From a checkpoint of a small transformer trained on Wikipedia: 8165 steps.
MLP neurons of a small language model. Each row is named by its layer, matrix (up: input weights) and neuron, and shows model dimensions 0-95. Each number is 128 + 32 x the weight over its row's rms, rounded and kept within 0 to 255.
A block is one neuron, or neurons of one layer that tend to fire together. Before each block is what it responds to, as a language model described it from the Wikipedia text at the highest values.

Responds to: Line-start list markers
L7.up1302 [128 112  82 135 175 127 104 116 121 150  84 116 144 115 118 120 149  99 107 161 117  61 136 129 136  91  98  49 188 114 155 126 107  63 157 108 125 129 190 227 157 116 154 125 136  97 101 165 170 149 131  97 159 120 110 139 200 125 141 124 128 126  89 142 150  66  79 176 131 193 186 162 168  57  70 125 131 104 112 123 165 119 103 108 156 105 101 179 147 161 185  57  93 149 123 174]

Responds to: Start of table row
L6.up167 [123 120 106 166 170 149 135 118 116 164 132 154  89 151 111 147 121 145 152 122 143  87 175  29 125 127  78  77 102 129 143 108 116 115 117 116 182 100 174 193 173 116 114  95 144  98 139 104 110  43 176  93 168 192 173 150 110  99 152  76 126 124  87 130 145 118 115 116 137 102 102 191 116 101  93 137 113 118 121  63 100 145  94 166 156 130  86 168 118 142 180 109 109 159 127 149]
L6.up269 [110 164  87  96 122 124 109 163  75 127 163 108  97  59 101  97 137 143 171 118 164 139 206 159  85 116 135  81  87 129 141 156 117 119 188 128 130  70 167 191 121 101 112 138 161  91  75 170 182 133 161 174 118 147 173 167  83 133 148 133  72 101 127 154 175 103  79 136 132 139  91 131 106 141  83 101 131 107 117 110 141 112 133  79 158  97  89 132 181 115 173 116 116 144 143 177]
L6.up869 [120 116 141 135 137 150 147 157 103 116 179 135 145 106 142 137  89 162  98 103 132 190 196  83 142  99 117  93 114 103 106 134  83 181 158 133 145  65 203 184 143 128 167 164 162 101  89 138 154  64 128 127 114 193 214 141  87 163 122  94  98 134 125 151 141 103 155 188 126  89 116 150  71 147  80  97 119 126 117 123  86 137 124 110 156  61  84 136 140 113 169 132 111 132 110 151]
L6.up982 [ 75 174  69 126 103 166 170 161  72  98 207 102 109  79  80 113 158 122 165  91 116 124 118  80 114 134 141 157  97 151 115 150 144 115 120 120 160  45 199 168 122  99  95 128  86 121  85 154 110 114 119 121  80 173 195 155 162 138 133 144 122 159 141 157 118 111 114  83 109 141  86 116 143 125  92  95 111 200 112 141  95 162 162 151 170  75  50 136 128 129 135  87  76 106 104 151]

Responds to: Table row start
L5.up98 [110 148 150 161 127 102 174  98 164 132 121 104 131  60 114 133  87 119  85 115  93 154 134 112 127 105 130 101 111 162 118 129  92  68 136  68  94 108 196 150 145 113 146 116 155 211 150 152 170 143 151 121 122 179 144 152 111 123 130 106 116 149 103 158  94  86  70 129 131 146 112 192 126  67  85 106 153  93 136  95  99 107 165 110 143 119 113 137 128 147 144  90  63 139  94 184]
L5.up232 [122 134 102  85 158 138 178 142 110 101 190 120 168 114 173 150  76 141 132 178  97 144 120 163 146 106 101 143  92 156 100 148  94  93  96  98 142 128 148 117 121 109 195  93 125 109  97 142  95 160 169 153  61 139 153 196 116 121 186 139 157 134 139 126 107 142 136 197 156 144 128 130 112  91 137 110 133 104 110  82  62 140 145  54 126  91 134 122 118 115 186 107 102 139 185 160]
L5.up308 [106 144  67 116 142 153 109 133 110 103 181 133 138 128 100 111 159 100 143 164 148  99 162 114 120 153 145  82  82 124  90 142 101 118 141 141  99  61 138 174 136 136 128  73 170 146 141 140 124  78 158 144  87 172 104 121  99 176 126 112 119 106 179 122 139 106 111 194 157 170  93 130 108  88  73 115 165 120 145 124 142 131 106 137 146 123  76 137 195 147 183 113  78 131 131 130]
L5.up442 [115 147 116 114 113 186 121 119  79 158 148 136 144 108 137 196 119  96 124 100 200 133 155 126 123 106  76  43 140 107 169  88 145 137 164 130 100  59 142 172 101 140 126  89 147 130 128 114 131 117 126  97 148 161 108 192 164  75 175 156 134 145 156 128 181 156 112 149 125 147 108 148 141  78 144  99 150  38 107 108 115  98  63 174 172  95  77 127 210 161 177 101 141 155 151 143]
L5.up602 [ 60 210 112 119  81 161  59 174  92 215 130 108 111  76 142 166 123 128 142 127  96 114 162 154 128  86  78 102  97 107 159 133 131 123 105  77  71  84 129 145 154  72 131  68 114 110 126  76 122 128 129  81 129 132 126  88 133 142 150 160 132 113 146 133  84  88 108 150 145 179 103 110  79 106  80 120 195  90 108 137  78 100 118 156 146 111  95 130 157 142 106  96 135 154  93 139]
L5.up659 [ 94 164 130  90  94 168  85 175 130 128  90 134 170 135 115 133 115 131 188 100 167 105 129 126 100 139  80 139 112  97 134  93 130  86 123 131 132 120 141 122 196 130 147 114 114 126 151 103 150 131 148  85 177 125 134 100 141  96 134 128 117 149 169 122 159 119 116 112 140 150 156 181 150 136 151 110 165  42 116  87 128  88 149 110 124  92 145 177 166 130 100 101  93 197 146 100]
L5.up676 [127 115 103  85 117 127 189 101  55 197 164 137 159  83 140  95 144 142 138  97 111 142 178 113 133  86  86  95 132 113 107 132 145 116  96 101  99  48 215 189 113 111 212 126 106 111 101 113 164 149 153 155 166 153 212 169  89 203 167 138 130 107 135 117 137 114 147 159 149 159 157 170 128 123 113  73 156 127 170 106  94 105 123  90 151  53 123 156 186 126 203  42 152 134 130 132]
L5.up714 [128 101  82 110 103 220  81 133 127 112 118 108 153 119 146 120 136 136 142 155 131 141 176 124 116 130  96  85 171 112  84 121  78 130 126 150  74  99 117 114 106  79 143 114 154 113 138 132  82  99 174 131 109 161 164  89 145 132 122 155 126 142  99  88 127 139 150 136 118 154 136 173  96  98 105 124 150  90  76 119 122  97 159 145 126  64  91 118  79 163 111 102 133 159 108 152]
L5.up789 [144 105  91  68 161  19 104 113 139  92 127 160 143 112 142 125 112 103 172 146 109 110 149 162 118 118  52 188 100 133 132 167  95  86 134 181 173 131 190 133 154 156 158 111  96  54  51 112 125 135 142 169 135 119 124 106 163 131 137 116 164  71 174 123 124 122 104 204 144 135 151 127 134  99  72 153 171 127 109 120  64  73 137  93 115 123 137 112 133 147 184 126 120 139 165 136]
L5.up823 [ 55 170 126 113 134 148 119 139  98 120 139 103 107  99 125 113 161 164 124 106 114 147 163 122 178 100 110  94  76 140 121 141 116 103 126  90 117  65 165 181 149 100 132  88  78 138 113 144 140 101 100 175 130 171 137 136 111 109 131  92 152 150 115 170 107 129  78 119 106 143  74 112  89  75  85  96 122 147 118 196 155 173 112 114 173  31 100 143 141 148 152 102 151 225  94 122]
L5.up871 [128 185 141 149 104 155  94 143 129 114  77 170  78 124 108 177  90 131 107 130  49  88 131 155 107 132 108  65 119  76 174 143  93  84 132 134 139 128 135 124 132 124 100 120 175 115  78  89 110 116 154  83 107 161 136 119 168  77 144 145 120 147 163 150 164  43 117 169  60 135  91 130  95 130 120 175  84 125 135 114 116  86 113 136  55 123 101  82 151 145 140 150 127 142 124 123]
L5.up905 [120  96  83 110 127 164 117  97  80 211 117 159 140 133 140 162 140 110 144 108  91 116 120 130  90  58 135 164 103 160 141 130 121  52 150 100 165 129 157 119 143 141 119 109  97 168  94  73 152 164 204 116  97 155 157 199 155 196 152  77 103 122 133 127 123 108 101 131 114  80 137 146 119 125 124 111 166  94 118 127 119 155 148 108 138 128 141 149 115 144 165 156 131 115 134 180]
L5.up1140 [103  95  95 118 154 137 196 118 118 107 148 144 161 161 175 125  99 124 128 102 142 101 174  85 146 113  84  66 151 115 182 118  98 147  76 133 121 109 187 149 187 135 183 145 169 126  88 133 173  50 113  97 195 197 167 194 114 139 175 109 101 110 117 122 147 119 165 141  97 156 170 103  62 121  95 109 155  68 129  84 137 121 101 158 156  82 124 168 120 138 133 123  96 158 100 132]
L5.up1423 [ 73 163 128  80 122 169 124 170  43 150 201 127 130  91 181  88  80 130 149 108 115 124 115 104  96 104  89 121  89 151 178 132 110 106 111 126 101 129 155 151 142 112 137 132 151  95  32  89  91 112 147 147 139  97 129  79 200 124 139 142 109 105 165 129 101 150  97 123 125 133  93 147 145 111 133 125 187 100 104 153 142 138 198 151 130  91  87 135 130 115  65  92 111 184 139 116]
L5.up1460 [104 134 130 107 137 125 163  91 102 145 153  98 143  71 143 115 127 167 121  68  97 139 157 127 132 130 120 121 117 108  89 176 137  95 138 144 147 122 169 167 131 142 143 108 122 197 120  84 180 175 122  97 159 150 116 176 119 102 181 130 125 186 124 126 120 135 167 121 134 194 117 169  83 115 117 108 157 105 125 104 130  78 159 114 130 112  59 153 184 126 135  65 151 185 116 155]
L5.up1478 [111 118 136  77 151 147 115 118 169 173 188 123 161 135 141 116 125  97 145 133 118 121 148 132 153 116  98 145  96 120 113 159 173 163 139 119  57  95 123 136 147  74 164 154  70  78  59 100  94 118 104 159 101 111 116 154 162 107 155 113 135 147 169  81 167 139 157 190 122  88 160 171 137  62 112 143 177  90 108 176 110  60 116  92 175  64  97 189 157 121 123  69  96 192 133 130]

Responds to: Plot-summary verbs and particles
L5.up0 [113 167 151 144 117 126  90 115  98 136  98 149 142 138 140 140 105 157 160 159 164 127 147  87 128 106 150  61  89  27 145  77 137 169 128 175 179 115 160 115 103 119 105  81 159 130 117 168 118  99 133 143 123 141 128  99 162 129 161  86 169  98 121 159 148 119 127 113 117 137 143 214 126 155 138 132  85 105 109 121 138 100  48 121 145 103 101 150 102 107 204  94 160  98 103 132]
L5.up28 [101 118 114 100 140  98 143 112 141 151 168 156 150 100 133 160  92 147 127 165  94 108 120 104 190  71 107  41 159  68 159 124 156 188 102 127 106 157 128 133 100  87 135 140 133 113  98 178 160 144  96 222 146 113  77 117 167 127 120 115  84  91 132 106 124 119 161 119 126 170 138 153 113 159 111 182  89 141  84 167  91 149  90  97  68 194 143 143 154  73 143  97 135 122 142 109]
L5.up31 [136 197 117 148 110 138 120 141 141  89 164 170 112 155 117 111 129 112 164 166 118 113 138  99 118 127 110  89 201  70 146  79 142 137 112 151 123 153 127 169 103 103 158  89 164  88 123 150 125  86  96  92 112 157 130 102 171 117  54  96  87 145  97 122 102 145 174 117  98 178 217 111  49 143  95 127 186 102  77 122  89  39 168 177  96 125 109 123 113 107 116 142 151 155 161  63]
L5.up306 [133 119 107 133 173  84 124 141 119  86 191 116 144 113 150 121 196 120 181 157 158 157 113 119 188 105  97 119 136 164 163 120 124 183 142 114 128 127 108 125 135 100 134 145 141 158 157 146 128 115  88 135 107 127 169 114 100 142  92  93 101 111 119 102 153 118 134 124 134 139 101  93  50 192 127 125 151 153 108 165 141 145 187 153 137 146 152 160 131 117 142 116 111  98 137 123]
L5.up318 [ 94 157 172 108 156 118 109 168 127 134 100 175 170 130 213 188 122 143 129 132 152 126 163 106 197  90  96  46 129  28 160  78 140 139 121  82 112 133 110 133 148 101 105 125 141 111  88 193 162  86  69 169 151 133 150 124 174 123 146  96 141 147 127 142 122  81 176 165 126 149 223 161 152  77 109 152  87 107 148 181  68 107 127 151 108 100 157 105 124 126 188  91 140 119 158  89]
L5.up421 [ 97 187 126 162 145 148  95 192 135 130 106 130  73  75 217 152 120  89 198 125  94 189  77 115 183 117  92   0 127 145 134  45 104 132 116  93 145  92 113 143  78  68  94 134 145 139 105 216 113  73 154 110 134 147 130  98 172 134 173 115 139 100 125 142 157 138  83 100 153 140  71 149 117 108 122 163  61 175 126 139  70 133 118 156  98 147 103 124 114  96 145 121  78 182 105 106]
L5.up620 [ 92 124  93 165 103  59 146 180 169 119 126 136 182 126 180 103 124  93 131 117 126 102 129 112 151 110  77  76 123  70 106 133 104 114 127 100  52 155 106 142  90 115  90 123 164  79 108 175 171  96 140 118 170  88 155  66 220 154  98 137  62  89 101 109  96 112 105 126 158 128 208 153 149 146  77 143  87 186 102 155 102 114 114 129 128 115 156 166 104 115 145 150 167  80 169 155]
L5.up735 [147 171 103 131 108 113 114 154 143 104 130 196  68 125 152  91 114  63 163 116 129 111 117  89 154  37  61  55 142  70 160 116  99 171 140 167 110 140 113 126 145 129 153 123 150 143 122 171 158  88  98 105  90 149 127 127 142 129  83 186  89 168 150  76  84  79 157 106  84 202 163 144  93 169 110 133 154 158 115 182  81 131  59 183 140 124 114 158 115 134 141 168 132 120 147  72]
L5.up736 [ 79 178 163 193 125 111 124 159 152  84 128 136 129  96 246 124 151 119 132 166 110 170 108 189 123  75  89  66 157 107 141 136 138 126 138 164 178 126 148 135 129  86 118 167 126 103 123 166 187 130 106 143  85 153 115 123 110 143 113 121 115 144 130 157  74 142 164 125 140 116 157 100 161 157  73 125 102 147  83 177 102 102 117 127 114 148  80 171 115 131 144 129  90 148  61 129]
L5.up738 [121 165 114 139  76 145 121 133 149 135  89 129 109 105 107  70 156 136 166  93 125 109 135 130 147 115  75  85 169  88 140  51 157 153 145 138 100 137 117 140 106 110 120 108 110 145 191 199 157 122 108 131 146 135 100 149 192 157  98 122 104  87 139 101 144 133  93  95  91 151 140 122 124 120 119  92 124  85 102 116 107 151 100 115 134 130 128 159 103  88  86  83 160 113 128 132]
L5.up912 [ 89 178 128 136 117 142 143 189 119 135  72 169  99 105 183 152  95 121 171  85 111 158 130  99 185  66 146  49 149  84 142  88 127 162 105  84 163 122 101 124 108 132  87  71 119 102 106 151  88 140  92 146 132 121 145 161 136 129  84 130 123 133 108 174  98 140  74 140 144 109 175 137 139 117 167 141  93  86 138 173 128 149  61 133 129 162 114 130 136 139 156 129 157 124 190 135]
L5.up918 [ 98 240 122 130 143  94 126 160 146 231  95 173 139 139 163 194 118 127 144 117 142 153 144 174 164 150 103 100 141 114 151  58 107  98 133 132 189 139 131 148 186  80 124 129 134 185 154 119  91 103 111 161 172 148 127 109 145 137  97 131 152  91 125 123 107 103 118 191 129 166 134 164 149 119 126 131 113  61 104 119 144 129 105 155 113 176 173 120 154 127 125 165 142 150 172  96]
L5.up951 [127 153 136 121  77 103 121 157  63 156 146 120 114  90 192 117  83 123 140 152 123 137 132  55 116 111  63  84 143 144 142 102  96 109 148 118 147 144 130 150 117 126 221 132 114 118  81  83 129 120  48 125 126 202 124 191 139 152 118 185 133 137 131 131 121 117 136  90 108 180 139 163  94 104 140 148 135 130 107 152  91 128  90 160 132 126 137 146 130 112 108 166 170 145 122  89]
L5.up976 [ 61 159 150 137 132 137 154 177 153 141 105 202  99 103 182 140 120 160 154 137 124 150 153 146 163  72  82  21 121  73 132  57 109 178 110 153 171 127 128 121 145 112  94 106 143 111  76 190 131 106  82 181 149 126 109 129 130 131  89  90 130 110  79 153 135 131 145 150 145  81 150 133 149 163 178 134  55  81 120 150 153 134 137 122 110 163 131 166 120 119 153 132 167 147 109 126]
L5.up1078 [130 217 123 142  90  88 116 117 109 106 100 169 121  93 113 143  62 145 162 112 132 150 142  74 176 100  91  48 130 149 163  43  50 131 157 134 195 135 154 122 125 132 153 135 139  60 106 134 126 102 136 125 128 178  92 146 145  90 122 103 104 134 151 158 188 110 161  97 102 131  75 133  38 165 134 134 142 127 126 154 123 120 107 114 142 128  81 137 127 168 120 120 114 109 122 109]
L5.up1229 [116 123 132 154 136 154 119 170 163 179  93 145 118  78 166 108 106 162 182 206 135 131 126 165 130 137 102  72 114 130  97  64 137 102 115  90 181 145 134 115  92 138 172 127 141  67 116 138  96 113 126 167 167 123 188 116  92 167 139 138 146  77 119  97  90 130 119 121 106 138 151 114 105 184 151 128 117 160 120 150 162 114 128 184 132 117 115 124 109 106 161 147 122 149 132 132]

Responds to: Line-start list hyphens
L5.up118 [ 98 140 155  98 111 147 106 192 113 147 112 158 125  59 187 155 117  45 144 116 122 230 106 149  96 113  92 125 115  74 117 136 140  94  89 102 108 104 156 137 117  78  95  71 133  93  13 138  71 131  97 113 100 114 110 150 137 152 136 179 143 147 122  93 103 125 127  85 128 120 128 103 151 158 150 117 120 187 134  92  77 102 119 123 162 138 148  87 135 127 153 115 134 142 141 156]
L5.up163 [ 78 105 130  72 105  62 161  93 125 153 124 127 115 151  97 111 166  98 140 101  93  84 129 166 120 122 102 145 119 130 154 129  93 141 176 127 159 110 153 125 185 139 136 146  79 100 140 179 164 139 131 134 200  93 123 146 124 130 153  85 150 141 100 104 215 108  56 166 153 148 187 165 131 117  95 109 168 107 126 113 162 120 105  89 149  70 100 146 133 122 160  82  79 108 121 134]
L5.up408 [ 49 145 106 127 141 118 126 137  84 191 177 110 122  83 196 121  83  91 168 110 127 151 135 149 103  44  38  91 122 118 149 139 143 160 110 145 144 125 188 111 114 118 101 106 101  89  33 139  71 103 164 114  81 155 156 144 182 135 116 105 134 174 131 113 167  72  80 140 102 129 175 176 165 113 132 125 173  98 109 103 114 146 101 118 141 142 157 112 161 140 166 163 150 116 131 111]
L5.up499 [146 146 146 178 101 160 162  97 181 126 132 127 155 117 179 131  94  87 162 141 116 141 118  42 150  89 100  44 117  54 155  53 158 160 151  71 111 101 159 114 105  90 138  96 145  68 142 221 130 133 139 101 136 132 117  82 195 133 142 102 139 104 103 106 146 107 149  93 148 113 154 125 131 149 132 142  53 176 129 125  91 116 117  92 121 136 148 111  79 117 147 128 119 152  98 132]
L5.up654 [109 151 131 156 164 203 140 135 129 141 134 165 145 141  58 104 149 123 134 121 138 135 149 104 199 104 127 119 151 104 127 122 142 127 127 113 143 160 159 148 162 111 179 157 120 100 101 150 123 134 140 123 111 126 148 120 155 113 134  89 118  94 138 119 102 118  85 169 136 150 144 150 107 113  85 108 186 128 121 118 150 126   7 139 128  81 133 189 126 130 118 134  77 118 104 114]
L5.up831 [ 38 146  83  91 145 160  71 104 136 231 136  70 143  87 104 102 114 122 160 120  88 139 135 162 120  78 158 132 123 122 146  97  78  60 123 148 181 122 168 153  84  98 150  20 188 167 128 109 134 154 118 121 166 104 150 106 160 115 149 115 145  98 136 119 124 123  68 104 105 213 108 142 111  69  80  90 156 114 120 104 119 159 134 101 154  95 111  77 125 130 140 159 155  95 136 103]
L5.up855 [ 72 199  98 101  90 111 167 163 128 126 159 190 112 101 184 153 128  77 138  96  68 137 148 162 135  72  23 100 116 136 149 167 139 145 146 105 113  82 150 108 130 105  69 118 165  63  88 184 136  50 133 153 157 116 146 151 137  88 121 158  95 125 102 127 114 116 138 115 110 128 141 131 132 133  68  95 118 191 144 202 112 127 124 128 113 105  99 196 144 105 115 106 152 122 116 146]
L5.up884 [119 153 144 142 147  99  92  99 107 131  91 132 185 115 131 113 120 110 124 161  58 102 152 123 152 103  83  75 168 122 132 142 110  71 185 165 134 166 163 167 195 148 189 163 107 134 124 125 190 183 135  72 208 127 129 198 145 110 161  99 132 139  95 116 130 107  57 181 144 146 184 136 143  14 110 112 185  45 100 108 122 123  86 122 100  97 153 162 156 155 153 111  71 125 108 162]
L5.up896 [142 149 123 125 127  92 150 124 101  92 139 157 145 135 149  72 136 121 112 140 123 107  98 135 179  57 132  99 145 102 169  56 145 189 113 175 137 133 181 139 125  99 142  91 145  59  78 169  86 118 152 109  91 124 129 138 111 164  95  99 145 121 104 115 105 117 119 154 186 172 196 141 173  93 191 118 126 158 144 140  85 149  69 101 128 151 150 122 132 114 202 164 155 116 124 106]
L5.up897 [100 124  84 170 125 134 131 149 180 183 141 153 156 137 162  53 138 136 124 152 147 141 177 151 145  85  76  61 137  90 125 129 131 105 130 104  87 128 137 159 136  86  73 139 186 175 120 154 152 125 152 153 187  95 154  94 144 143 129  78 132 115 145 140 155 107 128 135 140  75 136 143 137 131  64 124 174 117 102 179 121 154 126 151 140  65 215 102 147 113 164  92 103  84 136 163]
L5.up1163 [139 103 132 152  74 200 101 117  76 160  84 147 134  80 146 125 122 145  97 158 138  66 122 105 108 136 129  73 168  76 165  87  97 123 191 179 174 106 120 168 156 129 120 118 120 124 129 143 159 129 209 122 162 171 128 198 154 164 181  99 144 145 117  98 184 119 104 146 118 133 130 135  76 126  65 126 150  92 104 125 131  92  41 101 137 110  59 151 138 142 160 102 142 110 164 137]
L5.up1173 [ 70 217 144 130  96 141 129 197 119 101 135 176 109  60  83  82 112  92 154 132 110 146 138 101 154  82 137  81 172  79 150 108 140 197 112 153 151 133 168 125 141  98 146 154 126 135 116 171 128  87 102 126  83 156 151 113 101 156  95 120  74 137 112  96 134 130 101 106 110 119 126 106  86 158 149 113 113 174 153 106 159 131  96 187 108 132  87 124 135 119 128 137 117 181  52 108]
L5.up1259 [131 135 119 117  66 177 127 143 124 114 163 139 115 123  92 142 173 117  93 121  68 129 175 133 139 111 142 105 131 120 127 148  96 120 157  58 190  98 188 141 114 112 144 136 105 111 137 202 111  97 147 141 185 162 172 122 131 147 143  31  79 161 109 157  95 119  97 146 131 144 129 132 125 115  59  84 149 180 140 152 134 116 114 136 141 123  90 125 139 136 138 122  46 121  41 157]
L5.up1365 [131 116 104  41 104  91 120  61 114 169 122 106 122 119  98 129 128 142 105 129  78  72 180 155 112 140 112  85 117 107 109 132  72 129 174 140 127 148 117 127 178 126 178 140  16 109 132 151 172 126 121 118 188 108 204 146 137  73 131 129 115 193 113 101 210 135  72 185 106 103 162  99 148  47 116 113 153 136 121 162 110  97 103  99 159 140  92 142 156 103 146 149 102  98  99 129]
L5.up1421 [ 42 146 113 103 119 166 143 121  72 175 100 140 136  94 136 148 140 115 138  76 137 111 158 143 171  95  49  84 165  79 142 125  68 114 163 157 112 105 146 173 135  98 105  87 118 172 153 199  88 115 175 112 117 199 161 195 165 131 147 106 132 175 114  91 126  95  77 150 122 183 148 113 108  82 136 136 156 123 131 143 108  82  59  80 120  78 121 139 167 121 170 113 104 172 120 147]
L5.up1523 [174 150 115 109 114 224  83 160 148 152 141 140 122 149 122  95 154 110 182  90 124 181 123 177 117  78 103 100 114 122 152 109 127 125 104 114 116 125 160 127 146 126 110  44  98 124  85  63 105 130 181 127 118 143 111 106 166  89  95 108 112 154  98 122 115 126 121 161 110 127 192  99 152 100 152 142 180  91 103 129 127 123 150 155 145 111 148 150  91 124  94 166 130 199  71 138]

Responds to: Predicate start after subject
L6.up302 [ 89 182 125 136 120 100 169 176 161 120 115 196 104  93 114 230 110 133 122 113 111 136 136 147 194 111 107  93 136 131 120  90  91  87 106  65 160 159 131 151 135 110 126  35 130 143 127 145 133  64 144 155 151 122 140 134 130  69 110  99 148 118 118 143 104 135 107 150 112 136 126 163 128 161 103 144 120  74 158 121 128 160  92 123 122 144 123 106 143 111 157 132 177 147 200  76]
L6.up423 [116 186 115 188  56 116 183 149 112 103  95 161 132  85 163 162 136 137 116 154 162 124 130 134 144 126  91 110 186 102 133  50 128 152  79 128 112 133 125 128 106  96 140 145 112 104  74 114 124 114 104 122  61  88 139 158 139 140  63  88 135 114 137 131 124 122  79 158 135 120 153 120 136 161 122 176  71 135 147 158 137 134  90 165 149 185  75 147 134  88 162 104 120 154 116 134]
L6.up1257 [130 131 155 143  78 139 130 186  89 129 106 107 117 129 197 134 150 111 122  89 115 146 124 112 168 135  91 158 135 100 176 155 109 141 182 146 138  58 163 107 242 111 126 105  59  64  89 113 179 130  77 123  68 177 147 187 111 105  50  99  66 141 137  97 185 127  99 110 111 179 161 109 142 192 137 110 135 139 164 213 148  94 134 173 127 101  54 122 138 116 120  86 146 131 112 122]
L6.up1417 [ 97 147 125 111 128 145 136 138 155 160 139 128 156  94 209 229 102  53 117 152 110 159 147 158 148  89 153  77 160 105 154  92 116 139 116  97 109 118 135 100 108 133  89 150 142 112  42 155 139 131  82 191 107 103 158 140 124 131 143 115 121 154 129 169 108 142 116 125 158 197 208 129  98 143  96  87  86 168 117 156 164 141  55 135 140 148 104 166 133 127 179 186 156 120  98 153]

Responds to: Plot-summary predicate words
L7.up997 [142 172 142 164 121  82 194 158 166 140 112 122 139  78 242  89  63 152  60 190 114 159 121 130 128  86  96  81 144  82 148 122 110 105 168 130 168 112 134 150 158 112 152 145 158 123 116 219 198 111 124 154 118 108 128 120 103 127 113  97  99 120 159 124 102 132 121 138 150 113 138 125 135 174 112  94  93 129 129 116  94 127  96 113 142 105 161 165 153 120 126  65  95 115  88 170]

Responds to: First table cell
L7.up553 [ 84 147  96  69 122 117 144 144 125 163 157  55 129  83 146  78  92 179 105 139  73 156 125 191 124 103  80 130 156 114  92 113  92 109 118  86 105 135 168 177 175 125 107 128 153 109  91 106 163 118 122 131 101 124 156 138 136  87 117 147 161 187 152 149  83 109 145 138 116 157  91 118  92  64  94 129 109 152 108 141 118 138  95 112 144 104 113 180 124 150 149 118 124 130 144 175]